{"n_layer": 8, "d_model": 256, "n_head": 2, "n_kv_head": 2, "head_dim": 128, "d_mlp": 1024, "vocab_size": 1024, "activation": "silu", "norm": "layernorm", "norm_place": "pre", "norm_eps": 1e-05, "positions": "rope", "rope_base": 10000.0, "rope_fraction": 1.0, "qk_norm": false, "attn_scale": 0.0884, "bias": "all", "tie_embeddings": true, "parallel_block": false, "init": "normal", "init_std_qkv": 0.0243, "init_std_o": 0.00606, "init_std_up": 0.0243, "init_std_down": 0.00606, "optimizer": "adamw", "lr": 0.00158, "beta1": 0.95, "beta2": 0.95, "weight_decay": 0.13, "lr_head": 0.00619, "grad_clip": 2.0, "warmup_steps": 588, "schedule": "cos", "final_lr_fraction": 0.03, "batch_tokens": 65536, "seq_len": 256, "doc_mask": true, "train_tokens": 386100000, "steps": 5892, "dataset": "wikipedia_en"}
MLP neurons of a small language model. Each row is named by its layer, matrix (up: input weights) and neuron, and shows model dimensions 64-255. Each number is 128 + 24 x the weight over its row's rms, rounded and kept within 0 to 255. Numbers have three digits each.
After each neuron's rows, "fires on" lists the tokens most often at its 100 highest values on Wikipedia text that the model never trained on. A number after a token or word is its count.

L3.up941:130093110155170114159065130101123131087133084131122137127126133159161112125146112121115147180160089096109113137104155131178159099192120173171156111136112138086125161132113115125104136151157129072125123073076183101125155138093120155123120149139144112102137116130159126122150119142147138163137111139156109116149096135133115100123102099145161119108118139126120149125120066121114107129137112112108169146123164158103143115124153128140122129113200097130090133139109135089151098079138106126118110123094142112151132115159138133126177159140166110152147154141131144115150116123165130159
fires on: " " 39, " or" 14, " and" 8, " G" 7, "," 5, " R" 5

L3.up975:136133129145124169131118141116180137119100113157082124135141108141069108085116110127097135092122074144128090151126154141136165110101140139163160148140147153131126094143147139146115121136089127124147133124111134146114134110130108159094116076125145126101127114097153113127154117141134127150153123177120136130176098122148114097102144161115066140109127150131153113114120139142101133133156133213158166134194149100118108093126131130139137081129112140166107122127129124085110110074157148123130122107179089096150117168127152111144126166107136092104166190167123145080158106128114148133
fires on: "ed" 39, "k" 10, "og" 6, "w" 5, "ight" 5, " " 5

L3.up470:133112126095125108134167148141145131100102115081166108119110120100093117166161150124169124171145117156106126132140142112121132095136142078127119134135130119092097099133117146070117134134137132133184119127131165166122106139137151142160098142133147163104160151103167135119156079149139107135135143169133100082125142102160129111129109109092150159121142130073095146109140091149139110107099120154140100106133178148174165121201158138154076141118142121120097121118104118120161088149122141146165129122124148151137163100083110157136096161113141108142102131182097129115116120146132135134
fires on: "," 100

L3.up798:112115100089120144170095160163136126098155166098124175113143156144174114107145145142106122125112149123143113116124167163140115087093153128098165144112146116151142101151148129101131116137078136103149109140112115174139105124148115183123129104131148119147153152124128191121110104121155119100101127115152091125136088138134124126130127101165113146093144136071125161135097143174119108110168088118102116147129107134143135156122194093142128145123088128141108132166094147090154108107103159162105106120140139101153117121122119143104183111155145114137154144134135096103139120156127100099
fires on: " |" 23, " Co" 13, "ame" 8, "y" 7, "\n" 7, " two" 6

L3.up756:175112093148136125096148099116142120159112131144121144145117132136128099166142158113098144113121143079117130143086113166079144140097138156140153083143102109177086139145176108111108137145121153110133154125150139158126153173110111125129117123138118145113160138089092145109176143119139135115100125125139098140124094123118136156114134110132132092143122138081154132083098134147143123131127140081136146167102107157115124118140131120128120086106087136152082113150073107148110104141095111124173121106138103085129108182137154145116094123175110130106169128195142129158155081144133087142
fires on: "A" 18, " a" 16, "o" 8, "ase" 7, "a" 7, "to" 5

L3.up402:100094100100097172117151125149117117153102119121146125130140116094156140160118103159063165140139105134122102139127113170230133125141142148164167116160116141094137144138155178154138127146137148081111163109077152134137111158102107130144124133122154110112161111146156118143160178084134125107099115156108103138115125147156120139118090127154096114091168114138147093092109145115148107100107124149126111152145147154056121129127096124121086125117093168175111152117142100120108119104155140141102167140114139084126169122130137121141127115141134123132120086125077142122122084146125133144
fires on: " or" 35, "on" 7, " during" 5, "ard" 5, "l" 4, "ren" 4

L3.up619:189115133133146130136142086139102119191107065164143117133137161121094154105143105139109140150129135124170121116126108119177159098124154156139156097131119130161122131130182201107135176124140110159166130149107178135102150128138156157038094133147159119114145140165139110137104123138136128109124127148094126107130099108151165137116102146119144175143124122094153099159124110082123151120134122113126153085161178155098101115120148136148153086132103137119115109121119107107130128104078108133126139146143166138132134097131137127152104132153168126143101093112103128126114097153093113093
fires on: "st" 29, "p" 9, "re" 8, "m" 7, " for" 5, "le" 5

L3.up326:126143105182179133114101099146135104092133162100109145147149148178131134122177107105151131130113144160126139099135147119134102146139114096103100132140148146109149132125095154098124121106134128118130111115155139175086123147141127119102143111117160124147194175066110131118105174129090147119129115138169158127137101151116184116134145147134133112132109133155131125108087142117083111128149112120093099171194099156133109105135139088123112141102119130127159147115129114114140164156126097116123141113103107094125053182128135148152150130133115133111107102122115102171119111141134153146
fires on: "ing" 25, "are" 11, "ik" 10, "om" 5, "ark" 5

L3.up164:121105110123132127115067099101128136055113130149122142084157065149103128130133160122116149151157107135122187125184142072144156130158175123121180117124116142128114117146117138089095159125156131120138169152135113142118159191114148117083090148153130110117145141144173142136137140126169123137137108133098136116146135105147089143103109135126160147125142138101150147121148080140149160090148109120176148141129150123134095136121150147152118113141106110094080087093121121145176081139098094132113131132117155118128122114055161139133133135126129166128108141156103077123124127125122081104
fires on: ":" 37, "." 23, " the" 22

L3.up225:136101092123169156139106120090148144151125107141115143101130140138118104146161126138134129169181135110156089151091138106125139127129142137152154131093112140073106110159162136130127134147139112081136143128103111166128131151139097154115136171129119108147186132139194106106151123132153113169133091108176072098150128132167092128124170128128111195118115163141153107125114134145187126118135151123103141177097133100153126129122172138146120150111112084135074084129087121128120082117114133130128129091173094117109122125122134149130159187101116107119167118124130103073080112136141119122
fires on: "," 74, " of" 13

L3.up72:118145142163105147141104114072160168120124091116114127148107112114142087145136120130145123087098125133094162147126140135150149079116167139116145096137084109149093124153133099154111162139099167148114081133144189148131104138144132144130141145132125144126158138124124122146129147138101116153138113084100121131142136128180125110149160152094119162178098134141137176123120113124157120089137046113074142161160139163103112120136126135154136100114113171145107111116140107106126126131108147116136123134183106079144150132096147096150149111121132110139101144126100085103144163147127130146
fires on: "\n\n" 46, ".\n\n" 22, ";" 9, "," 6, ")\n\n" 4

L3.up860:152110091130138139155137123121179130112122116126147154117123124096122118089090194141118143112115129122107121109152161158090137151117121152119120142182078104154125139157131124078116140169124169107140127101109152123144108121105126084170116125125102129103150111144150111142131141139159137154158108124140128136129146124152089147114116134125146128091140161132110160099168115166104161091147102123065122160151093155112117139138127106107123088103103160119131128133162110126147123132138105133159107137111155098118111155098127115143152115139139155109123105149135067147170105129147137121
fires on: "i" 49, "ec" 20, " rec" 18, "ath" 4

L3.up762:088138134154090143134102119123194123117126098114128167116122154106149147069182144116116160136115111143139127116155159124137150104135147120123190124114113114130118131163146083146104133153152135092162121137090114141146144093163118093135118112164127143152094154127125115139149101149185106117142133138140130109153084142148140123123109131099111156112123177115139128148101089155132092121131084198099119157142134112119097101102137161129087108111099140113128130125114085082125108147130138132122104101117131130129127117106132155174116142167131118125108112100108115124123116170106123144
fires on: "-" 21, "==\n" 14, "\n\n" 12, ".\n\n" 12, " ==\n" 10, "ac" 8

L3.up731:150122164096112124142152126159133147106123099135095120109161122140093120154110139164121152113117106114097096153157161158158126128120122143180128133150142112133129115122112118162156124131139134156159119112127175119119172139115139138132122101184133151140114100155151150141142107112121144124138116140117108136124135130134099109164107131126139166153099117150128109103127119084181149144140112121132150095163136095109159109129144142124128053090104065133140106166123139125156116137147113134075127140124139112147116132150103146087155100129139107123128160126125108134117089181109142142
fires on: "–" 61, "-" 19, " rel" 5, " by" 4

L3.up529:168112132154099179158117125094149115109119158121089128120109150145127049122107125093160123119164070143064140176122113113142160105156150133150122122138062130171121116126098166124149158162129147120151130140104155136163065155140101187146125123149113187100144161105115131163128163093113130130097130120107101107124135150115109130148174142087121159170122151121144120135136121132129103123153151085129131128096121131113121113119128129122083147119133144117122127112104121122126132151129083135135114144134105145131102139138152149164080116158131143096154158163092062127113140147126140103
fires on: ")" 15, "us" 10, " of" 8, "i" 7, "e" 6, " to" 6

L3.up87:166121105094149112121128089094161127099144099150104159111140113119141148146142179122134158108162112111129129082114178126134099121108152114152117141133126118156152147126181124134106116114136147077121106061170151127124144108144149131121091139192140155166130140172165117123168148143117133143117105132129095110143113124171106137146121176129147136134125130134165136132132105156133181113141089098132098131122179164128111125133097130161132141143152125125122121116118093118109077106155069101154125082106133114113132137119137122148148117120150122145158143088108119094125133139125120132
fires on: " of" 18, " the" 14, " m" 9, "9" 7, "am" 6, "7" 6

L3.up42:089124098139141148094153155139112119149117107170128137139153138172156138172170119125149115167150101101129125113150117147123137125141104118135144092114130119166116135145112083106147109119159145156134125108130099156109135177109122141215115143155145138170109139134127126147156176120150125149146113075132104137123117145118130137173160146132114119170119116138153089096121089111135107087154149132130120129138169136172080122105113131152058097117119154103104138119125095129119106135147130160146091095146114096147154122137133068124142155099118137132090123131101117127145126137137176120
fires on: "ed" 17, "er" 13, "ctor" 12, "or" 12, "re" 6, "ey" 5

L3.up472:166122140124114121148096061162150138130109120120152171088134087095088143093140150094105110104135127127104151102141179130160135146110156116159123137095103107104121172149111148115100116174157150131135131119119141124123165143131117114135104168151113153129103113123093167158153119139125147122108091131081126125124142134149127145100166177104178095140137133138122181124153073142121098090148138093106116183105171124081139104158179103166105093117141127101118108152121111132171083135131101124107116114133169097116163118137142123121140113088155129112146102138085107138127126130163143143
fires on: ":" 41, "-" 23, "," 20, "\n" 8

L3.up952:142055144144155166132103116108155101144111071128089143094118131118091152154153129133131130135165151169140106142108144111127113120121116127169107129119129090126129124146183128140135150187146115091167127119131171145121130129133173111139116150136142141138157135135124083141151133177119094143100097117112067104148128077158099142061109135137181159107113105104129128149141114115144128129124122132101200158133118108145152124118169114154098142101108103180058115153132091143141075129104160131094088126131141147115111125134153141143152109110149114148167144098143120119138159108116106108
fires on: "," 64, " of" 20, ":" 7, " a" 6

L3.up948:159122145125173142142123102111136154127116072107100134120134140117135109125212177130095115147113125134129126149113142139145083082125077141136144101143115105113110128120143140115108158149121112156144128118125132147117159130127176136145163138098121134160124142131108134101162154144123113167123114114107122131110110140107154146086153150114158111192110087148133165172118147171201135109158077128150144132129087159141173117101138101133150061132077150149109114109112101147154136137130161126152119113183145091141116148104153127126120134120155117102116190136091145100147128136181149139
fires on: "al" 26, "inal" 19, "\n\n" 17, " |\n\n" 10, ".\n\n" 8, "ed" 6

L3.up964:109132136108174140139129120140121117095113111158113129096135141126114163162147165139137114148128132157109096144118175128167150085140162145143111152139127126102100150125148106146126123125125140135144094128094177123114094131165161136140141139136204140180129178112103102136154098143150148122097080089105100081151114121162153128122077115109159118106109147121099114132118102115165092076142125154089102120135122120141134117082163132170106142098103145124139136148157140135123112083108151162114108099185141126129122156112144086122113154140109116157112103125118122153145194159116128124
fires on: " and" 23, " of" 22, "ing" 7, "," 7, "ed" 5, " in" 5

L3.up847:120126150147154122147097095173172109086097059121164125157112110125108123107151139124172113125092078160116143142100144150085126137116132098122133137155127131167119182157173189140153137134127115133155117134099125165137133126123124143156122143139118143164175155077099122108099116106122117136078143112142102083113117139156155159159141137114116120103120186096122145168118125171128137105153125147071114103126094136121181099144138115129119166115162159141095132154148117096116102127134129116103123086205150138121130154125142087118114063123139136092141110167138152114122103113115116116
fires on: "oc" 13, "ic" 12, "ad" 10, "-" 7, " and" 7, "c" 6

L3.up387:116125101146118117105120098165120135114154139084130142096143119175100082104161135140139147088134159109101092131154149128101122121125152111121130105113124115151102144157115113120149122102118139121141142132160122132089119185169144120107106106138133155146123152134153177101150114132172178155136101112189153125120096140105157125155137135168118132156109149117066139154112128178139139145149113124148133113102075104123130127088156176171080107123141123159106131118135124087122121086120106123148131164096105132157113136113124143103145099125117163158158169117140135121138100156130109122
fires on: "it" 14, "s" 10, "at" 9, "ow" 8, "ov" 7, "ary" 7

L3.up995:165125106127155102085157117140133119114134109145167102095109180132146137123138127147151097125150143158131128101134153083110128132121141164133165089133123147094094146169147112105151144148120133115163131118102133130101119124166099131099100122168119123131129133113108119113124087108176121133136099140141109106152112138125142115079100177137113132171076128102149119111143170091139185113129145197110136123119126181131131110144114122142154108141111134088106066082137070127123102125129147133102149137112133113113136155087163116142122112122156157126146108148090141126096097137171163153
fires on: "1" 22, "le" 12, "2" 10, "z" 7, "m" 7, "ay" 6

L3.up93:100119122129160143121071142123126143148135144142110185104146117140140130077156146137114116140107130151108156153170119129178150119110138127172172113091115152131065156159148111090144115144146147091145132126116126116162156160142093135113150163156118142144115167127137070160155135104186118117153148150110149044165108149118082136132136137151101104126143146100113136155100100121141106123137104148144147144129116138153091140084143151161120106104120138078122086103142119113122115128132121132141128133125098126111119133112148130183109120142120146105183083152084089130139105108156136102
fires on: ":" 32, ".\n" 13, "==\n" 12, " ==\n" 7, "\n" 6

L3.up352:167119129119141140140105137120106112064119153113113115090173151156097183145118209172128140150144151174122134118119178140113117156123140082138130158113099092103138140144136121099113159131125112113138086145094103124113182121124107131118131116113126127131146162097103120128083089120102110128162095136143136092129058116184143102146116148147149082120107106112118156149101076114147139110130123146157137109123118136137168141109125125109118098096124128100152094143173185143122114110112136149146136130133111135149165132122146132100151157067157163101158125123122148113133117128161108117
fires on: " re" 22, " for" 21, " in" 10, "d" 8, " w" 8

L3.up945:107115107100139117126137152122117125129089073162100118116171111135099145088142145108108117132144138146131124102139179120157111120112146125156150130155091115140140126136137116125135113097088144142134160113089166181158102106144164130108127087200121140196137132127102133128124182108140175177129145092107095118092128151158118101126163146110148110158097153115110082147087122158119094131134103145121098111141123132113139130171145108107134126108138108130133125133120081140120140135137095133134124125131125122138113136159121132191161126123117119145091146116124101150107105154146136134
fires on: " of" 30, " to" 11, " the" 9, "ill" 8, "A" 6, " A" 6

L3.up127:138120125167137123099140127143159121112109117125121163100144116129117144143172134160159106133127138130132166102109108131122116082107207126132137096137178093134154138126123119118133144154097147134151152099105123154116132136151176095116099106148114136156151121127127114136125163166157099132178094120158122118103074140105131147114132182164105127136152138115144092116143106079123131131124139124137109126163114146104087059109164178121151050127126119134135109128135100100123133155128142111136113139129111146154122129074140111122089128108114113168102136117111115151137147147173097096
fires on: " " 23, "f" 20, "ed" 18, "-" 7, "ing" 5, "2" 4

L3.up39:104125108165123140146158133147157099163113117119083118113117133131125112134133164143116133151172152136115167121139145096137143103123132156142125121102186107103133166131110144088164099152097144160141103114118156116123120130092129084146124104135152114132132128109142131135160140148109120117135104062110112106133118160102135128109095115154160153144095092078141119071122149111146110086123120100085129131172161141138135097094145109157126111126149159112139156159110113132135133151141111129164143131137131147116119131108159097086143101162135151142089113098127139151149145189101153170
fires on: " where" 30, "," 20, "re" 20, "2" 12, " " 9, " United" 5

L3.up771:117130096129136087114066109120152108135119080123116099096129128123143200121107151096122128134171112119074132158152140153093110114125129134148135116126106120124114111143089140069121136170155164106145119126136098121151101189120156155145120143120120119165159154145092165099142134121112104152114114155100131139154127145122119155125116124104112121181120121131081140107114136144126089120148116105131151112140150109125129092153144115159147143080179115180118137128113137160121126123135111161062149152094127094106146135126165131143105132097139139105148178166114138125168139148137132150
fires on: " part" 17, " spec" 15, " An" 11, "n" 9, " Part" 7, " an" 7

L3.up438:135123068136128136147099106134118143132119126108165153142164154142071068064163086155115130122174098115099138131117155143135150130150156147156136092124106125168112142149133145109152126128143111163170149109107120128112147154110116200107114159128156129143101159072131138125099094110131139153132103108152152123117112124146149165135136114117128149164083146086115134163116134142124101144124145130139158155095105123128121118097158154169118102104114109130123117112117120084133096088137130128099116160130120122133134117125181138113121149097165196115169154174091118114111115100147091128
fires on: "p" 38, " sp" 28, "ov" 21

L3.up567:149127141137134168121131144108149125128070147121127117119127110128103133132123131174156137145153148136115094109113167119116120108132136110153160135168155140137095134180145194118109150121115178135128079129131148146120102177098180108139105119112133152112139122144084135125169173135112123174132089096090137100125133125127099130135120115122136163150088100109093110182108139126167120094139111135144166130096120114095127144105128094125126128129131156159111088146136100129136079119091113115137096110097129137123112134087129152114121140126112100110142150121133099116140100112115146093
fires on: ":" 32, " of" 24, "," 17, ")," 16, ")" 5

L3.up95:107067139099132169140141078141105129093141150163094144117110100167134092152104130119169152146129087112078104133119142097147184137134177107128132107155130114123102104120152126164130107135088159149146122100122123116092128161121130137156151125167116124150073124153113155102184143137127136135100112071150077113133120108157142123154110158132169120114125087101148128094147104143185151115151129124098108139175160125170184085087154105127150140105094123095154109070149170131124135128150108150154122111117132113133141134153121117154164098100115079127113166151130100128106124103123156145
fires on: "ly" 34, " wh" 13, "r" 10, " Ch" 8, "ely" 4, "." 4

L3.up314:164120123141115124161114057108141150098099164112180180129183162150104147139119174117104111084148121151144115105131124143180139117093145150135180118116100099123157166125146136089100116116140117072127124128139118147112155120135150147120132148108138141146110131108126160125120123121122153141126122162125110118132140111159130109135135156128100143135135149152097131101099112151135122077118159135148081191146126149085152119134098160120124104120136148110127054118136120086149145106139078116175127160168098120111142112124142114152142169080110157115135169166112142132134102124123085120
fires on: " and" 28, "," 14, "ess" 11, "ft" 8, " to" 6, " of" 6

L3.up120:149112100110088157116155146126139121124087166139175134135140123178122145118117112166104169111127124142172137134135113134113160127141147116145095134116110102125127141115156177100116122115150140140128112155124157169128121110120149109109122119164140173120076150089163144138126144146123140135131130108137085104150106148114083077143130146108168153111109140085150116122152125101138147100123154151087089141193133114110131102117120127147113155148156069142116139163132133125131155104119157152140090123118116150147154132141132144097173139118129099149154102168126136132118120127122117141
fires on: " w" 21, " has" 12, " have" 9, "ow" 9, "y" 8, " with" 6

L3.up269:121106097151141111103122124088133128116105104114146124111125158146096134076117147114103143131123118191152128120183133100101149119094163117133151128141089144153086119124137143162113107149112175118128148139165107141166142148127113122110116125151149128072115115081115142113137118178186112148130134161116099146142131074165121098122133158126146219153132151060108111101119138130173147096132120183143107110166127120108158128111134177164098161085151099133127127116144106125140079123109111159161120142103103178118112161055129141135111140106124156096139177153120164121127109140122134117
fires on: "." 19, ":" 18, "ro" 11, "\"" 7, "ut" 6

L3.up677:132138106104168142127100111119130137134142159112145191133172138116148147096094136125123132098137136098131152134136109135120103117126140142137084156117142114175121127143182139089087115143162129125138110143162141112169122135165126091126129136164162142098112121107136142125132142106168115115099096149110141134139099123115139129143105170145117141126109137142132187126112103191088136107143081121120119122106092137113143136116122072121123152122121129131105092160124147099151104146144171153145125172150145123108147132128163082110131115130149138095142112144086097087112117130165157121
fires on: " rec" 17, ":" 12, " c" 10, "ec" 9, "|" 7, " " 6

L3.up450:147143112133143140150115138137150137118089163138154135122123121149103146139178150128127126173148103125125123117095115126157125116131111127161195145165099127082107116152112121095141109140175120104176114086122113145113165133151107086104060127123162099129143110111118155136131122160162133127152140159111145071171120123121133117141137109125165117088106122123130128143063114139063108119146106119106134154128103104167114109082105132119120161098116144153080087106121154142123110136140176149141128113110140136130138091124155131157136121146162145161138094168133103136145132130102174118
fires on: "," 21, " in" 17, "ur" 14, " " 10, " on" 9, "/" 6

L3.up673:166114109093104146116136122116198116102144158085138134116158157155139150116150147130135150146138126183146150112107140137149148124104097115138158139127144126104133129165163113140128129119152127053130127118101116123110152149113144107173069108119123150112173132121110155137173119171157111142145065182117098096127136122131146093146152097166138133144098168067131105137139102144152117125137136110113138115147161099123136117108160083140140108072106073142127126164121111115110104136144132137136112075115096135110115139138116178127106178111156099081154133135143084140149166147165137144
fires on: " in" 39, " " 20, " G" 7, " P" 6, " E" 5, " (" 5

L3.up284:132089111142126108104146137105167115131139105143120147114113098134153119131121169127154150083126144157144116139109152131140132118130122178141150136105139149069080198157143119128143115122120129079149124092140131113133132128131124115145139140112148193104175136164103111134152140168134152183121126156110123094130127134120094149135099113138159176151104150127107133113136143172123104109135121128136133094140175100103129169128162132176104135093147098165106124089101069115134092119127116113116103094074130115136083125115147129152137131122122106119133135143123105093156136114152127155
fires on: ":" 34, "," 16, " " 14, "raph" 9, "er" 8, "ate" 4

L3.up902:185129081159125187092101127123145131140111145103146112145143091153131138117130116124116169131128168117087103125083128145080178144151149111152131148135133118125146137140085170106177119120132131125116083151151082141132163127139127117129073145162116155156166154140119114108089109106110159100141113131095112095130130128131100095146112115109172141147099092145112134147152129161142148092137110121112159098127128130128135090119113152128084143129129080129138116147104116142127131159104129176084126144137150114135118132128108123130106114132094107135128136139107166095120151117154093127
fires on: "f" 28, "el" 22, " with" 11, "y" 9, "est" 4

L3.up459:113090121109135111090135091112109131173111079138110148139197143140128149123158127122106131113132153139132118130115158138130128127129133179135125117167133134105106214152128149123126135111142144053121145132151166139134147112136133125141123115139161127125145136120111136129163092120118154124140119156092127094136160110165144085132096135099138110189099133114120118097122113155124115106127140118121132160142130127106168127152118104156150144110110127132109058135112109092107112109113119133147120118116124112109121137134139116137119155115152125125205133130158184101138118151155108107
fires on: "s" 22, "il" 15, "l" 14, "ct" 9, " of" 9, "7" 8

L3.up105:103115146148133088153069109124126131125095144136121127114129159136148114115114141074115112157152091147123141143141123141087132112160120145187117115153113089123119116139101120119111123170142123092150105100109105119108137142138149095178118128114097107134118149143100121159120112167150104151110128156074116127130106092183107122083112139134114134144141098146160143103067091128131098116161081146111131120134113135128126100101156095173145099102137109123110140120155118148143107144145150137126129128109149104117152121138133134139115087074153127107142121133153125117163117133110118141
fires on: " N" 14, "\n" 11, "-" 8, " al" 8, ".\n\n" 8, "al" 7

L3.up813:131099130091098114144135116104171127115125136148170136085111146103126172112174138111133117158175074121088111142117165106164116125122104183129131146109156109168131133155162167062115110162159138176132090085119163129156127114097158134077099112143125130132127117137152143136116142128118103146096136173111111121164124135114111108158135143071139147086158093093136184105127109156089102098119099110103128119173154103124110101166144127137110127135122114145166139148131138129123103118119158117163120174112134137122130126137162143140159113141118182152140157138091126085150128159128099127
fires on: "e" 36, " of" 15, " se" 15, "a" 12, "res" 4, " Se" 4

L3.up676:129105142151146095117084133096170117112104076157156141106115107154132159130186119121131125136152092137107131151108126130135092108134124125150143128085134107166130146134123171115105118137212137108153104118113172145148127113114141142155136169128113109123164122097118160162125128077094048174113128122096128110126095112149110135145083151106090129103158128134132134139093106133122124118135104118073103134162134196141132140146128099108130158119115153177143106125139141127141142120132143106103109152149106104106112138146152140148127117142175150115134164144124129066126122122129109110
fires on: " (" 14, " s" 11, " a" 9, "is" 9, " h" 8, "%" 5

L3.up265:098111107159142128178122100128122144135110082144174139123107128175117107140127136127083139135172144115137142122133110092129111148155130141141105149140136095123150121137124175072115140143160129071130133088138088119164127120152117186125113165160099144114176113102164120167116118156126099131164120143134131131147103109156126136128132197096169149148134108131124173087121108081154140077132115179096104112128139091133143178166100117147104134132138125131089122106095149104159112164094106142127101137134133099115141091114147096129144162037149146115124123145114132103134122118150082112
fires on: "," 88

L3.up365:151140110130145139102089121093174159131140136120135130139157165148145106145174151121118139178147101127110127153110126076133101123115121165118113148127093097146134109158156160079111137176141130148163103091148138104136132136133108146182117149130143096130192139101168121123081109158109102129092114140181132162160102124124116100134171099085102145117143140135131131125172082099146120056118142080133148112148128111163115128098109155134101116117139140084097138150135100109130108153133142130132099141130103155134166132106124118149150153110129155075139140102133116062130139165128099142
fires on: "," 48, ")" 12, "8" 10, ")," 9, "0" 7

L3.up474:082058092116094127095185129111155111125127120140120128108123109137152142168146150114147164170140117113091111126096160129141143124128106148123170112129101121126136177141132162108095140111126165094120141129116105132081146209148126115133110120123153116119138148130129162128131157111101127132102161106120113125096111139145160132125090143128094093124147126119156162111144108148170107123140092129147154131089126178115154103102137102100121123147133122154094129161183138095134111124132149140158110100117111118133129150115119138119151153091130135127162145137072130124146119136190103130
fires on: " al" 53, " a" 18, " or" 11, "a" 9, "le" 4

L3.up796:134089111119147124147171111158147104138129143096130126141136150132150067154139157137151122149193074138085134169135124107178093166133121145131131107130121129133101122144141156098090169130139149172164088128097137168139152153109126158120162110139121151129133153055134161070105146133173123149095112165114103129121133137137109119149106101105136131109139119095099114115105111111099113120140128162104097112114174126171117153127160120135103114120153107129137154142157116079125135087106173132131132175121134112120127087149146142145148103161121152097156082117087120136110112140121092132
fires on: " se" 32, "ore" 10, "se" 7, "ce" 7, "ve" 7, " Se" 7

L3.up214:149093120117160110138137096099121137111115127144142132110147080164067118111101134166126102146089141159122123160135163130108117141122139126125158130080152116132124161156117151131193106164192107128113113150097153142080128148146130140114095146139149113129110148099110128109125139112111140138103124109119113085150149108133135142105142148140136112169118109119155133122169133087127111116140142165140140163143131183134139094103115151109154067123122114124123065120153135108158081138106141150144102146145095142150118142080137141123100148138133137169173141126127157160115126105111124113
fires on: "s" 35, "ers" 13, "ent" 11, " d" 8, "ver" 7

L3.up660:107132143109147150118124109131152112138067112137081105107121113128152134149110128122155157138129137130103111123085102121120141127141145123136148097141129132142096122117114147139107133148136142099151145130117178090136166126145116128108142184138133161157122119144116139147145128132135142121106117134157099084120109094171123138134126156153166210136144123094150153170166116121110147107150102125109112139174140174139087095113156078131129158120107065149126096167122094133142130151104109151125107150109157153095102136119143134140094113134142115116161126132126099137096107110115108130
fires on: "." 80, ")." 5, " wh" 4

L3.up254:147105133100147126135116129125122132150117112170154161107128084148129141121169127157113114099125107113100129136145159142143143126094149145140114113103116095121119118210144135090122110161142102100165118123108146147072135114103149168100139151153133112162109109119141129120167100130164145195105064112111124113116057112133102170170126175117133135141098098107143140118132095149123109127137143150109173156110149138127154093129158101154095094090091117188114109174121122142170108106151142126092117174156130108105108108148138139156140138128137129127144121123140094122120150133142145147
fires on: " /" 27, "\n" 27, ":" 20, "," 13, " " 7

L3.up678:092131128085107183156076139170155115176146140155091125122162108150145142135170093123139113129161149146127134124119139134161142108060117128155102114111132107115147097138108120106135118143085133137150111115144147140078190143140131147161105134135119124139129154146150112151143140115127102144143134138069119109109108142109086122137137126139111110155114104152103143141149118093146136132141109134179143110131126160133112129103081146137141081082160146139099145140105118131107119147140154131103113130079120124181128180135109119129177109108166145110107118127134155119145112206167151113
fires on: "-" 26, " (" 16, "b" 11, "–" 10, "=" 6

L3.up493:162115118123121110119191058096105131100126121076124153081139157137118111140094166144111105106153125124126142094106148078165142125123130140128124092120120114125121164100111102140152173113159115138142129123125126128073107166155136095089102146150149186122138137132143111133119140092165154146143096097144136152076141116160115115109108165114122141176114136117119134146137137139141101140124125072119148141149134110131128129140149120133105119130084139097149092119181113076135101098141152113128125108163144129175120115118150133158137121094155185094163157115088123095114134109136137163
fires on: " sp" 23, "p" 18, " p" 14, "or" 10, " l" 6, "ri" 5

L3.up965:125115150071099166133134116133177140138112128147150133135115134113101096098123108147138127141128117124151124168110182113149170119100087139190144156089119126117121124145153123109125087096165113092130084133140168178125124149131109119107094147126120138167187122137123137138141151112136123176109111150076103080137134119129110107177111131075135119131068158114143126146133137125142141152132098133121141140102134121176163101099137170107101110123115105138126098166131096125173079089147124120099135109129161124113126139134135166125158129159136139147152139112127104112115134147120112125
fires on: " of" 42, ":" 14, "=" 11, "ed" 7, " to" 5, " /" 5

L3.up642:179138063136200136136137148132135138156092124098120127138120125141111075102138118158111133111151109136089126130104127109149083105105147119116129149134103111107132121149146139116108116116161125129209104163145111155138168126138109117148131173166114158133193133097167129128151110140129095114148070145135109141132127117150110159140112163114076139153107143135116173108130126128129100105142116130150159110134174165127140146125111106130091106118102131147111126137117118148133109149124145101146127143167105141125127146124150125152106105087137157105087101140113138119117132129125117091
fires on: "," 73, ")," 12, " up" 7

L3.up997:123109157093143151198147110138116136118141123083122112106122108118090085127188118143125116142141139164120124108119108136117105117091119094100114147124087094096126160154157137172154142153144140148103097128092103138076154144126143169136112107162142144131113138114158108113212093115119156138135136071141136150122144090130114123115139108129104100144114130099133141134092128126143126088142140131122141146133102147173125076121129140125107049132079156105134098105132147126147070152121153167139099159160096129162136167106129147151148144087156093150141113140139161123132113121164157161
fires on: " with" 11, "g" 10, "ied" 10, "ers" 8, "if" 8, "s" 7

L3.up453:148110126148129108155134105105138108120113149130135131111124110146100081149100179105087118133161138118045157153159119115157120132102098147142148102142089138139134108157138092145176137119117144063140133140149122179148057149141167110097084121133107132156142145104113171145141099115138169142085140114104117096130128087161127117102138097148148103122089160113130132126130117135122055141169134094117139151157110110112121153106134091132076118102108157088138103100133114099136131101102128155150116132136125125181110114183130127192107086130166144118135123129122156139132153093137124113
fires on: "us" 17, " Cl" 16, "e" 15, " cl" 14, "ul" 9

L3.up384:128141109155100162089093124094135125140089131119128126124101144174147084136117156149145125137099102150133137164083119160153096115113114118104154169117091115151120133183098132090138137170108136115135113100159111138106129129106120084163122116143144167116166147118117129136150108152154119133142120121154145124108115131127140158131117166155092130189134111135137140098117121161111104120153078112141117108114117130187158112097144096139123132120127142132067084212107139114138132134122166179160116129129145068134097135093126123114157101162129089103109171151147115123123112124138137137
fires on: "c" 15, "y" 12, "ame" 9, "–" 9, "uch" 8, " " 6